{"num_hidden_layers": 10, "hidden_size": 640, "num_attention_heads": 5, "num_key_value_heads": 5, "head_dim": 128, "intermediate_size": 2560, "vocab_size": 8192, "hidden_act": "gelu", "norm": "layernorm", "norm_place": "pre", "norm_eps": 1e-05, "positions": "rope", "rope_theta": 10000.0, "rope_fraction": 0.25, "qk_norm": false, "attn_scale": 0.0884, "bias": "all", "tie_word_embeddings": false, "parallel_block": true, "init": "uniform", "init_std_qkv": 0.047, "init_std_o": 0.0105, "init_std_up": 0.047, "init_std_down": 0.00525, "optimizer": "muon_variant", "learning_rate": 0.000747, "beta1": 0.95, "weight_decay": 0.23, "lr_head": 0.00229, "max_grad_norm": 1.0, "warmup_steps": 200, "schedule": "wsd", "decay_fraction": 1.0, "decay_shape": "linear", "final_lr_fraction": 0.05, "batch_tokens": [32768, 65536, 131072], "max_seq_len": 1024, "doc_mask": true, "train_tokens": 568100000, "max_steps": 8678, "dataset": "wikipedia_en"}
MLP neurons of a small language model. Each row is named by its layer, matrix (up: input weights) and neuron, and shows model dimensions 112-207. Each number is 128 + 32 x the weight over its row's rms, rounded and kept within 0 to 255. Numbers have three digits each.
After each neuron's rows, "fires on" lists the tokens most often at its 100 highest values on Wikipedia text that the model never trained on.

L7.up44:129166109065154133117142135118127126118127141127149058106138123102112149132104072126078091136111112055142153079129093112106171063120140215191083144175119078101141116098137159099065135067103108088147135117131105110156103149131120139144112158129158152122148170129177142149184152079166127149
fires on: " |", " (", " and", " two"

L7.up2396:168136089179101099171125115206124145178166130102117162115155065095175128174126145100188141173128124087128166131143158094108112127145143152115073073185105138088119063110109116192079100137193139172178104140147144116119106161132146150109150068099108210083065167134131138124143133068148125160
fires on: " in", " United", " of", " Be", " N", " |"

L7.up446:137100092140157112080120092084125165130105106162118092135152091126138199157124163149161127200144124134152097119102124094115114188180145151134154131109142075076140111112145193154114088165130172069110099073105063176133123147148101126139076153168139144172123102183163167172096187146133158174
fires on: " (", "\n", " |", ".", " in", "==="

L7.up1434:102183103144148152126101111149114141059125163122196098172151133130136167116086165136170190156103118138090151125135236123101072129116160161092127129152104113119097072108128185111070105139139134211191141148141151111136115088130169142121139159110119145138049104172126157170058161163165109144
fires on: " in", " from", ",", " on", " B"

L7.up1726:118103109200147142067128126172112166119109233153112170115137105126163144091161098102114174162127086142141170194165153094123071094146155134100142100094121114170108085125082049165122081131160149138120156119108112087152111139087106134167154132098139104124057140146158093189116149107178113083
fires on: " by", " of", " for", " |", " from", " to"

L7.up920:068141161110075136090097168161128133137155167129111063147192096118134184154115119104127141120106076088164093065109100088181087117116150147167158105103185144163123082169112153069101126062064113111117155201121092134131130215162080143108115214106137147128113089132156181126158109156108143079
fires on: " a", " (", " |", " after", " for"

L7.up2549:176118081125163131176124131183136137158140133083084137171136100151135081078144169115052094186087097136059062085101135115066116160110137095097172137135111207115190159127138143117173147109121088137118149160068113087081090117120134058192026166165079111105132197159136096142094149094138121135
fires on: ":", " in", "′", "au", " 18", " of"

L7.up2092:109106128153205134154171206164045129095165123174126094133131122138114112104114126119136104070143113125096110110144068107120099177168109181126086103188109122130210097151086095097120113125117138187069121101113126064102031139191088086145142113118158083106156084084165110163145130152130105110
fires on: "\n", " ===", "osition"

L7.up1759:125090161078094131091135117159155105076164122080155154113087092168168153100162090123156113131146147083098104163131097101158105137158057123146136087098160170112131082180151097093113076129094129126038175140139117154118132122157097159145153100149119099152113179109075138101142111085029144111
fires on: " d", ".", "D", " l", " L", " g"

L7.up154:119093104167081125119099085116161110122087088101127149082123155172140117160186089149128148167137056086185189096181079094159123127176132107097130123144105114100163168128117125164074178098146160110098135175140077138142135201057183089140168087148100109102075106078142132108192121149116147078
fires on: " of", " New", " the", " an", " National"

L7.up1459:116156095150140113119096093124169069074221163101062180132128150161102143080146059117088120094161151044108150135106134123104091145095140138106140189086181112186141121137202138150113112124154192155076157173196143135108102094115174157150167097129177105165173113147137118163107183148186154174
fires on: "."

L7.up951:108112135134174222119131107175143093093161107132130150121084068177114117125076103140109090162104098076196131081105129121155142135111142143147116047164169162129094136092095122151155134113086160191147144066098112073063121065153118115126183189156139164133137170115145154089146150125152146133
fires on: " E", " F", " B", "he", " C", ")"

L7.up76:069141138115125128106111147089084162139079049120201164139087092146151162148223149127105131121101170180161092174093166127157149133140203182130157109167179172153130108169134153160139163162097126119111107153071186090144173135126097100088093170151122114126149133086205154191097133098068128097
fires on: " c", "C", "c", " C"

L7.up291:085141106117161130099139122158130129182139144097104146176136124109176090102099146067182114132174197116154114156128090098152104150130170103169139137105127162120143106210110156081117093126151119092120092125114050203132112114152143013122111160162123162138171136084127126165127189111125135033
fires on: " to", " and", ",", "v"

L7.up720:124144140162156107161091149178066150134099140097115098124088111109133155128041122159137115147136075124172126136155170125136150107093116069113123105140161132102103169066192122119155092165165093148177115187143134042114124147115127130168153094104202116133060177131134187147126120121157205153
fires on: " in", ",", "),", ":", " was"

L7.up457:083112114128123069145173093130191158086086134154116164142143175117161111097123136145113080133107128145101094123142165128128140131170121125129089118129141188107197165164132138128073094060202149116129142168154121190127172155113169138112106121145146090154069140099157208071109156183160086114
fires on: " part", " 3", " 2", " 5", "-", "ick"

L7.up1113:155178153182060104211187121117089108115122160142122128156098112135144059129169151060110132112175167063141126169088107117158070172108092151090130163083142149130168119168072092046093091126153126149096103134141120146121115068136110169108129148093116093119153111082132142146177131126123114112
fires on: " M", " a", " r"

L7.up1227:180127136087184106147126154122114165105140147078190123155168117096136095108141113109164096168103132128119161148135155066146080178135080136132131155071166141081120176108080168141116098078161121122124150152153082085143077172120152141159120146147181150153122143131148109103189114137148114115
fires on: " P", "p", " p", " of"

L7.up210:117185151156123139194185066095162181088100196103169119109150132157172106116160159131121131072132107162129181160104090130200159161129116097155109181102142141142132160170136123109133158050090184147142140142073100134107143105130150117079153157179089103092137179105157083094162154137084122139
fires on: ",", " and", " of", " under", "'s", " as"

L7.up603:140085101163164106097078128094133133131156183155146137132145115179154094101166155140141155128129127159168146155168127085114097188152133158077109154103135139124126070136143093184141123151163172103152144121107096148147084193087152111086130103095102111162115162138161108162117155142092110125
fires on: " of", " to", " as", ":", " the"

L7.up1637:168096167135166134086109141092178121123137095143125124120109149132099122139115056133097152108134119047120161161173025161094106107124081134133133140151099174135137052091109118115118086106124158152131134126143167105158149112086169138094121124144105141139150078082138136108131077173104158150
fires on: " D", "urd", " d", " United"

L7.up752:138126131085074170135090103109119088109093211091106147101135103115107179104149166127071139170099150145136166186123116180101088132146124146113126178189097140113112099154103117128108086136143129185154181078122159188173125101145126145142146104090113077096146146087137153105192137116187139086
fires on: " M", "c", "C", "h", " C"

L7.up2399:127071140120139180155139154100127142144106126174131127142099126153174081105138091137081127179153124078139207098163139119118178129142128151131139102168103147101141106162112082126121159101090111139080148046173082105060221116152155104092105143113074155089094133102107109189129128184133142100
fires on: " |", "-", " a", " played", "N"

L7.up4:142119136147148146146163136083148157141131149122095124165189111113123104074166226107147065197143133148141052171104129143128112158178127136121129090127101153134115139116104143060140092176147148181136145135115161089151166128162102125115080129156154057124091091093112143105131134115203170076
fires on: ",", " (", "—"

L7.up430:131096097125099097112126145114130116097174155107129181137198208123148109181092153154103156176140169107165163174095105122077087170135134112181157115110098152131191143130093138075109108175148162146132174085132138079057136135135116165115138146128154134125115160074106122119117125109143094143
fires on: " S", " N"

L7.up511:113135136114131132086149104080165098078126174139121086162173147145152130136168110128095068070156096137152119103147124109140140131096120133118085143133053122136093142114133129119124116141140178099062119090197120117123081166181131049071152093128155126127151105126181133080136195115142198160
fires on: " d", " fl", " inter", " sp", " D"

L7.up2322:135092090092106145078122131121147129139170104126160147130171119126158177102139080104131092177117140126080181129116096125116113126067129138074133167133078128154147080103140196103100106145162199141090154114181128126133180108059106153138060185136147063095138147141147166148160149160129135167
fires on: " M", " F", " S", " D", "′", "-"

L7.up1440:094082181129122189121145152125086075101102127084143091111163123152126097145174123128038142100091155169067194112149080099195144105134100119128162179138135084132145104153096108075151184168188122140131171108140098141097110111136173131149179140162134153145107150165138147199155086133179141138
fires on: " was", " is", " were", " are", " c", " not"

L7.up149:128094115084139141111147126107135115198146162117087165077188159126093141188130115154133133144137158152119113123141110096165120182081130167111094122107140132123124151106168108120138088094155130163144079094161215126119187108136129162151176176114142143102136137156123186083105160100121130152
fires on: " (", " in", " of", ":", "i"

L7.up562:132141124130127161137116131130148148140116146032172078167165133175103151147106143102118188133134169137140141094188084125082104202121192165100158148163149177140130177174103063118104100149092116140072115139191113106129086114124156192144138123109171085165164116117195123181101089144162106087
fires on: " |", ",", ").", " faced", ":"

L7.up643:175115137110197115124066119105103054121135121148139100153089113081131108088113143128174146169166172084127131165131136116090146169113193114138167113184136143132131139136170140092103151118132076055189116149156120131156142173182128142142175112109081142110111106193142139174087086126145158116
fires on: ",", " (", "ot", "ly"

L7.up2066:122093127129103131152089129106132124136117194148084120097212148110054101141145160164164186151125156174115172086143109085180134135141177120133082164110169137109114174157165101112119061129134091086085154118128103129123169111132130150104155132074126152162107143123136160143123159111060143107
fires on: " |", " a", ",", "'s", " A", " and"

L7.up1322:102114132222145164143139155143171144093133104183150105115119085115103141158099128130124089135169142078146177144153127085139087145127115097080060146154159168116055092143124122168119127178125134168093110096122074111099141147149129161131162156164118162159104106105160123176152105059105104069
fires on: " A", "-", " C", " F", "ale", " Gu"

L7.up1057:102140143067091108120169149193095168160117104146175063133171103153142143116149168144119067145078110176127126070106120160135110155169128133168098121129094146141101077049182141121093120144126106096092170177132118116126131142138149156154168141149123122150147170144113146152141162144166082119
fires on: ",", ":", "."

L7.up685:126117135143062098146132137176184173179117142132192150231146113123127120119163157142118138106144119139156091124157121138202099140163157172153078166121136159127140139172180188134098124112120177151085121125089151129120110143135137086099142140125103135144122128119174171145119164085163113109
fires on: ",", " and", " under"

L7.up342:081145150138145175139109183101133101130124188159192122157145128099174126087099104142132145032170109049112125112141141100107118174187165077151132111146172073162139143159116179182113118129155104131164155157150102120204126168156125087125055114144119165122192073154151164137107130102157142171
fires on: ",", " of", " during", " During", " for", " At"

L7.up2460:099153141099148096138153154140116108157140147084164164119159092143141098113122148149116118083139209111147161134186110106130166111116192150091125148101103094144139094080121059113127117099205181147138171131123136106129126117096179078109138145143114154126172131092091152116129116169105155086
fires on: ":", " to", "-", " -", " where", " after"

L7.up1462:160083093179112088084106172180138168093154127103132149142177074081111130084107119124049143066086131096115137155127110100116075129068159148154179061092151084145137070175163080100153162174112150179156105144099166120154148136169101094153140095130167111099134133068108125136150097117189088138
fires on: " in", ".", ",", " (", "in"

L7.up1200:141081066061159120084110137103142125144180124165116046137150124143139099089139128146145081161069121109138139103121179119065171105064165141078193209171154154148105106095105121104119079153149127135101161173099064151112110176116142117102132112150148118097100104162081182127117162158122091104
fires on: " |", ".", "-"

L7.up379:170154144159121176103084120094126161116082147117178130067182120188154132124148102153175150088123146152118144144142106173175104212124150142137133145103138171107079136192171130114123116091114190159151139090062116100107102094146132113153081087196058130126125159104146170099141115148124095120
fires on: " and", ",", " in", " for", " of", " to"

L7.up1908:149116131124083135120181087090130119128106128111124172140129095063091149138181186098110174161089154098185077113067128154112105195078162115132195141142114154180130157132147105079138191139143122149155163157155144103128105111149100104161122105154128111150160219126125102145141107115130165126
fires on: ",", " K", " B", " L", " received", " N"

L7.up2521:099129196150113117160099117120179112073151135109206144174085075098091159127105202084080145142092098135116145077157172080071134075111151153048045118120094165123120093092098084107143202030143116133148106147177100130109091130163109130135099147163115174073142143098064142130118078158095150141
fires on: "\n", " in", ".", ",", "-", " been"

L7.up1798:085161151175119121143161150161113148134103149091205140149083046149152122112087202065113143120163106099080077089146122140152064168148136078128088173133105083150157129167171144115136122105124130093105158078140134114073141148198107107169139145123088081147187107100120097131114100138163137146
fires on: " that", ",", " addition"

L7.up1782:193073070140194146145125114102148153168163112093156112170134145081121191115121125156166156154137185101128121130184127140153077063121168148158163178162172128145119145141079136131140154084116112119081094145147125124134103136136180120155110116135111206107147141163064157141154114145163084177
fires on: ",", " his", " her", "year"

L7.up841:111108123179161084052149051083139193086117143127114117135123124192118133175130074128112125159114143128205133162043119093101101080116170144119135143170162170089098120122125102088118121145108170156098169146131093112134164155032126107160096141075120104160148149131142151172077090082139157153
fires on: " C", " c", "c"

L7.up932:098144142146139102073117109128065099192204134144097161124112094070122129050125112134157170103146126093098077139128182110128139125166126109133126141076144068128153122096142143125140166121098123091135169101112163079126164125137130123131155114127088102150153110114205123159153061198110087159
fires on: " m", " M", " em", "-"

L7.up1505:073130099160125132135100097148140169164137189091088124145103094118103148157113140141165150148101159124120119137119108187153149153157173181108123183168063121122161191103184107173119132079122159095068163103102145133073156117119111171096069179151179117151144108160164102189158152113143119117
fires on: " b", " B", " h", " a", " 0", " sc"

L7.up745:151123118150076086116130126185157070171202181112171190168155155135198119133134163165122170150142138081154123117161160147143130207108121096080189197130120144156107092101131088105129147146099108077131086049132094156132149094145105141123133177145031133121119141118161098149173137119131109128
fires on: " M", " H", " g", " m", " city"

L7.up70:064126110168111095148183095159118140083096116160089130170145101126111122060146106156096098164104129092170096128130140188203114132123135100146137105092068129147141157141136145100096098138108111165143158165138161049188088128097186137095082155140109057084112129142100107120109131095094083092
fires on: ",", " by", " in", " do", " No"

L7.up1281:152084111150133169111118178167145114114111148136068088126142124059152102151107175131055126169131108112148079120120098113151084103122158099157193112138113114159130126161138109110123100120120167124080129116115160084177159133165132160105103141173117244113143161176161142125108129119158140099
fires on: " (", " \"", " (\"", "{", "—"

L7.up1268:129115109125089119065097112054125101065107147165096088187120150143124146104130130094088227093130167105125148187122136097101161127051128164137082161128109155105061127123108079151036082119144115090097122097135123183109111134161138129111159095090213093106097124098140127159123173163135122127
fires on: " |", ".", "|", " Mar", ";"

L7.up1481:180156100146081141046120151129123138146183127152119144140084113065138048105166159125116071198145156166166126089142117148126177140093189173184197101098120099062118090117134146027166124087122139134138096064136155096153177151120114167108063151161096113141123136165124091126116102175133167089
fires on: " (", ".", "-", "–", " \""

L7.up922:117148123123137153118090086139124137123116121092089093128167081143131154100109163098167136153153151163186130088159089147051102146151134118106087115116177091146132120142116147119118149155091149119089119140163081214165086127098075098154101141180159174181108155153102137120128115165144105158
fires on: ".", ":", " |"

L7.up766:140127106198106135101111110136145149163158134077133121125125136110167174147072159151084104116140123082144175131170160093133196095127090130078167171089082108126113136084108130145151133058112130125100099167063116144182181127182176118163171124093137131187113164089102144099117152175115146198
fires on: ",", "),"

L7.up912:082152073101137171156131117104092201151148095134113142120177095156131148090069133188148164110145146069099216130091140062107066192128104095135113127145124096147121094184108094134125111141133158162142163127118143091167129132180110118152102138142142152186099126136049098130117161183114145133
fires on: " b", " disc", "c", "isc", "B"

L7.up742:134107136116117122128138148187125136135121121144111128129115077137170141138104131099107101095064118191156119122098166127143077142059101166105122052153118171138094157122084189170111114127136169190180153136154103144137106161096144133164114091175145094094099131130081155174119096116171127108
fires on: " in", " H", " |", "|---|---|---|---|---|---|", ",", "|---|---|---|---|"

L7.up2177:179115108146165152098155147094088139131077121156102098090134076087133107111086151122111099176111179120163090057108063151165192129155086105119164116098197152109153114148117073177141088141134123087107150101123148123135161068127097106126132189021082133134174138103109108171117135122108114074
fires on: " a", "n", "ly", " as"

L7.up491:098131096038190127192114116123076131116112169120129140093136145117124169113128120156158157139136150109130156090087131138130141111101078155141147129174136188149133096106085131128104152079136074141118142191081168114159087150142076101112148169115057111165085131080186172096171133170170110081
fires on: " as", " Be", " X", " Ch", " As"

L7.up1887:167088119157143122147149121111097165162105083104075170113143138122111162120164120133091141139144143107064130118147171139103106137175103161147121100112195101128073103133185128043105155183112141130065112155192118075099139114101127102172072100150066141142142162103173121161160097087167079120
fires on: " L", "L", " l", ".", " 1", "in"

L7.up1007:117126135099183156143165154103127155120171102152154089011056160121120104153139205178108108184145124100124145155109118088128088086132127169102152106136078132105136151219123098169167138145112115129083083139143097106106187146123073122129173155105051170117133112078073141103057118076120147148
fires on: " (", "–", " 18", " one", " time", " four"

L7.up1986:142106121128129123111091100081113124146122075102117139115161070146161046132132134126111103144075136150170174099189067113202149130120105111125159185146137159203156188113105125110056106144147120154125047125119169146108125107095106103082136133094117203160159081111164139175106138105130080052
fires on: " as", "as"

L7.up385:119098130178175112133105106163079099114117129176076128164110153163108096127145147125117154082123141090118129179124136122219123133120134135120167076128111164138132072128098129134116164107119078163059065187106132110204110088163100158167029116051161143100125087113091153067164107156108106116
fires on: " S", " M", " som", " m"

L7.up642:183066088114139103097129124140171128125152110190110167130137210160192128116156136168177121105150146105184111158105114084115128157158155140115103153151175134163174094161143135139156128085118147119082137123188092116155073133162119178124100105149112149159129117161185106143064149130134164120
fires on: ".", " ", " at", ")."

L7.up2474:106120126150078140124084118126111108134118199153206085121157095147109090136128129098125158098093136167144159111154127057205098127139135156142129129149173094086152080191148159114195157140096106089151119120154143188130066130115190141104116167068120101174133130125136137146124096137098086109
fires on: " is", " and", " also", " or", " were"

L7.up170:189078131081180132136203176127131108100140154096145112143114110155201144092084065167095152184132170129146100134155078133157165129110106150134181081151155131107110118111067131114095155141111122150081160205126130111125156097128107121139163112163137186103096172074195080176152152091164195132
fires on: ".", " g", " rel", "-", "g"

L7.up2494:109163177179127175114135162109159148120161082151159133121112082173060125162090138150162121152147157100149158067100136093117146155135169066110100087175211204135123128151106134157121130097158084101151127123144131143117140067121122097099073080141148114152098145082178135164114117128070096183
fires on: " G", " and", " g", " all", "-", " F"

L7.up28:133110145122175166101095153149111130179087078169176132186189141107009160178158177145175093111128161153070090157144142090096164096131117145090156120115118095090135098102126091117091091121129084122196160120121160123175134175116141170101145086129147191126144130191100189146110096167158114166
fires on: " ("

L7.up2345:127140113095092133121183094129122057071077147058169168121167166094121147086155129147201161175101106121119108109119098084135115154146152099092097161121110164097191194107144109113135106130183133188169122193150212210160046166083101091141124157133154157125174095143125169123151173134176033116
fires on: " 4", " 1", " 2", " 3", "4", "1"

L7.up1136:127099153094132122092107157164056177146072100097091117102128101144084104134105135127126137086110109135059073128082120125062142155146130111171156152162062162105125074079153167126190150089182100149118110156162168133150108123146160150119122109124127120110188137090116131139080121171200103111
fires on: " 3", "3", "le"

L7.up313:147128133086148100132156083107188113135148129150137128147163119142086122171183145113082102111140135137157188162150130090115193070147163102112106137081140065087111087125126158073117117173102104144107073166160168072203144084121133137126121123107156219132146164098093123115160146073154123089
fires on: ",", " (", "-", " been", " is"

L7.up387:114172126111034163125154138131201121087178150119127146059156086113132197121107115153142156113168142088125167127108134124191097149160156142090109110158158107157153186101112138087140154166110153156201135095152175187090111109177102129148174146166106060177184129090146118097126092184073133102
fires on: ",", " M", "c"

L7.up2106:161139134099153139112176118128117126086092135108134080162157127103112129160112149161141165053126104121158184133115072078138164152194100135157111118106065105093126130153113125110141132168105098109159127121091088126091136100134098114094127171150088095089103145103101113126116100091145140119
fires on: " V", " John", "ep", " Pop", "es"

L7.up2413:086078063096095118172115083113134090059101142146124094153181105169180160088154205097119205136129136063107046109143147107156099127129165173080071125158103122189125141119148137073152153146111100156105140157162095137141163152129134092128108146150131090113110133112119138120142141143134139109
fires on: " (", "\n", "av"

L7.up2341:118138155106175108132125180087078137156150158080159147153136145163100170092129180163150133142131081130149138110137182156128155124126164113109056069114149127145119127083150156118117036101181116184070106153135086091156171106105143175137076120104098130169074131082096076141123157145142124158
fires on: ".", " around", ",", " |"

L7.up1800:100101116070109132140167167146169158103135128064167077160106143128098075118131167128086124118154167116118113106113115160102088119129186121196235107185127146095062059166147087109183126166122104181105129071165107105125148119221157160165076104124131184113119111101167140125123160134174150123
fires on: " (", " un"

L7.up2166:126113171152125080122136141092119157086173153105087160083161141111130091085193128140151142110108148129096117119075106091123114169177097112102090146143130164097124153179148091142177204099116066094139192112091122047141105112103064108136107131151111161100179094118171123141131167054154159139
fires on: " 1", " H", " V", "1", " the", ","

L7.up1449:128097093125096161147168176092089110142148195121124165175143151194130197118138092145161158158100126137126130162079053189132085187165095035175197078079133117146126150192105142204153114154157173237115098108129118166178114163133098115106139101172139104118071099105102108103175178117157150120
fires on: "B", " b", " B", "b"

L7.up1526:148106128122042156115140143131096172126097206155095094084126054118189134123123096089140086170112057128120123167114067147083131053166142152153176142099138128140171167067144139157131136123130126144095132129153083124102118115177074133143164103150163068080146160168109113124090146153107160097
fires on: " work", ").", "-", " |", " for", " of"

L7.up335:106122068118100104145087168138130112158154132140052059162137115147148186161110123126050130151158147121136096124092214102121060141134144183128112162181112065161123138146143091161096119137084088176093160127096100133150191150112167176077185051066128096123130142088130154124140107139147123099
fires on: ",", "),", ";"

L7.up1123:080179142110176108126173118138088173135130144076121122137128095101173138200168173161124110146099181119111136122097129098091148117148153190156101147125122089119165084104194112150197087103156150075099113122126018154123150128164121135163074147168128172165109181146108076156139123137152139126
fires on: " from", " of", " to", " at", "-"

L7.up431:141131118144099129086128081160111150149126151115063155111126090138139112117077152173085116075097099075098187110129091135116108145119143109118191134071110119117120127156128184080133108063142130075136163173094171159117145075129095105101065129092155129148124141165132176128140125096191135125
fires on: " the", " main", " first", "enth", "3"

L7.up1155:135151100086191128112145155091162131125127086145118157181067128145094060102131119100095112079113130145078161107131120144145143089101148088107056184127116133141149137086109121204119094109147152116107095131178087115104119130118138170168105114143183140157129070127132079069147178167155144149
fires on: ".", "-", " h", "as"

L7.up1398:103105190147108167122167167119137147120174137086126133156126061169144145122117135064153075106113098147076111183093146140085108140144150103103096129164117080144126106146150153131120140051124110146128095153178140104105121079145113134131173160169129108168225127134170133124109123144093107167
fires on: ",", " where", " which", " whom"

L7.up1789:140190094152089088119083142126127138096128130120049152115114114135160117079107161111080114156162133141161140124128133147077108207148087118107154113085144142151216121123138104065104096100216199142094137123130041164137126130157092125142112196186127083099119146116098205167114133166125093117
fires on: " a", " his", " her", " great", " Hot"

L7.up1751:166149137149150115181081109122116079099111178131129098118093094157149081102092119135160066132157101122062111149117113091159073156131148094095064102145185105090127177133116128111102115100109134137148121175134111098111131130170096138101139161140160184156126087135135163127124181118133116154
fires on: " P", " p", " J", " j", " T", " A"

L7.up691:152179132110182135156096160112127134073123153158059152149137081120130173154110091115143161189144126115138138068118137140140128067084115140079154153102153097128184128103188150086115186060152101115057163147129112135135150120136112150178181162125151152069129188109106159121157136123036129125
fires on: " |", "OR", " 1", ".", "R", " JPN"

L7.up1973:125080133163144139113126190168155112114156163104129074133107107113153131133090061151148145117129087110117136152087102105137134140185176144141085144171110162093161112094163142111180167160120040132093168084119122119131108055118173148085099127103061107133131157086178154105117195126058157183
fires on: " N", " W", " V"

L7.up144:134072130154157157061167195128107113167114114089128106155118166212111121112121143136120119089106158099133160072131076150120144123038146150149122170133134127129135171128142094064101112119150167169110086121136080161086138147147175094121136050122176083095143165145141114177091134108158156113
fires on: "\n", " and", " 3", "D", "P", "C"

L7.up744:107114113112133140118117110124122161156145173147155102088160099116138104127117128105133176164140081154104111113146111101186163100135080150073100156102136197064108143176131126124123137110140083104146077143080165169139199147127118132054126102135143143168071185154107112086152085154104129205
fires on: ",", " size", " later"

L7.up1745:092092174142062181112112153184117123142153139143130103174120111143195061089107181114148118175152107136076104186105169088137085141161124142117170113124154131163163079140178166188128152091151158091081213115146112105129165167137140107135138099138152122112183147123142163119113111070077156166
fires on: ",", " that", " to", " of"

L7.up422:158133097072104150165072114172108101111125089160167174108132108116125097051160192146123171173165087135102096138125115088089099207197116140135141119117122150122147071139219140086129119166099073132102083116157130105156138148114137131178148171152120115154143171183133101221165119094148182150
fires on: " that", " |", ":", " of"

L7.up462:125070191153080095110099071144116090120120141085100118188180094110191159147132168130171125200119114170124159096097108059092158154164125168164137136123186075122105102105089096126100136202118095090162145140171159103099092084123100186167094113133109087156116139141140130112136132122135109067
fires on: " G", " I", ".", " 11"

L7.up618:069151112151147156107122172134146093089139204101101114153159155140115140146178111165184140120078132153153108164156179169132107188128154157139104123137087158118105096139147163148134087168099098152116157179100080086166143128157157120108146116137131143161126096131133142085115155136144123098
fires on: ",", ";", "le", ".", "v"

L7.up2528:149100114133055083116074161076078114147175118117114135129114078137189107096168131135103128127105105086072174126100074140149150201170108125111138122112108106105145110097098190172172136083133122188091135126140115121114168124123160093119189109053157125127077156094136102124160126123074091121
fires on: " the", " such", " a", " |"

L7.up2022:141115081162148115143146163163115094149134140088116148144188146167160164083155082046125098130129098108130151097097081117133140129163112173151111088160108129078162172102100123066072157154097155176072123150158126108117141122102150141206151165123103059187109152102137138139128090110133140142
fires on: " L", " l", "l", " Ch", " of"

L7.up2034:250118168129162104118103176106119146120132188073153097127099138187162147177116100168095164167101149151128090125133198158124139120115118120093116062100083186134129068044148129158121111123123111094127148109176152122129100133092124103130172129140189108119118155132140089112078116110120116109
fires on: ",", " and", "),", " v"

L7.up2356:097100085041150145139140159157157156124192101147161078156148108105135137131071138141102132229107126101172120106117173101080089130091099137092130207205183105163092142142154133148113129108097112121094155184186131158165118122141101098127169093144145167155191105166156163125111075131104113155
fires on: " c", ".", " |", ",", "C", " third"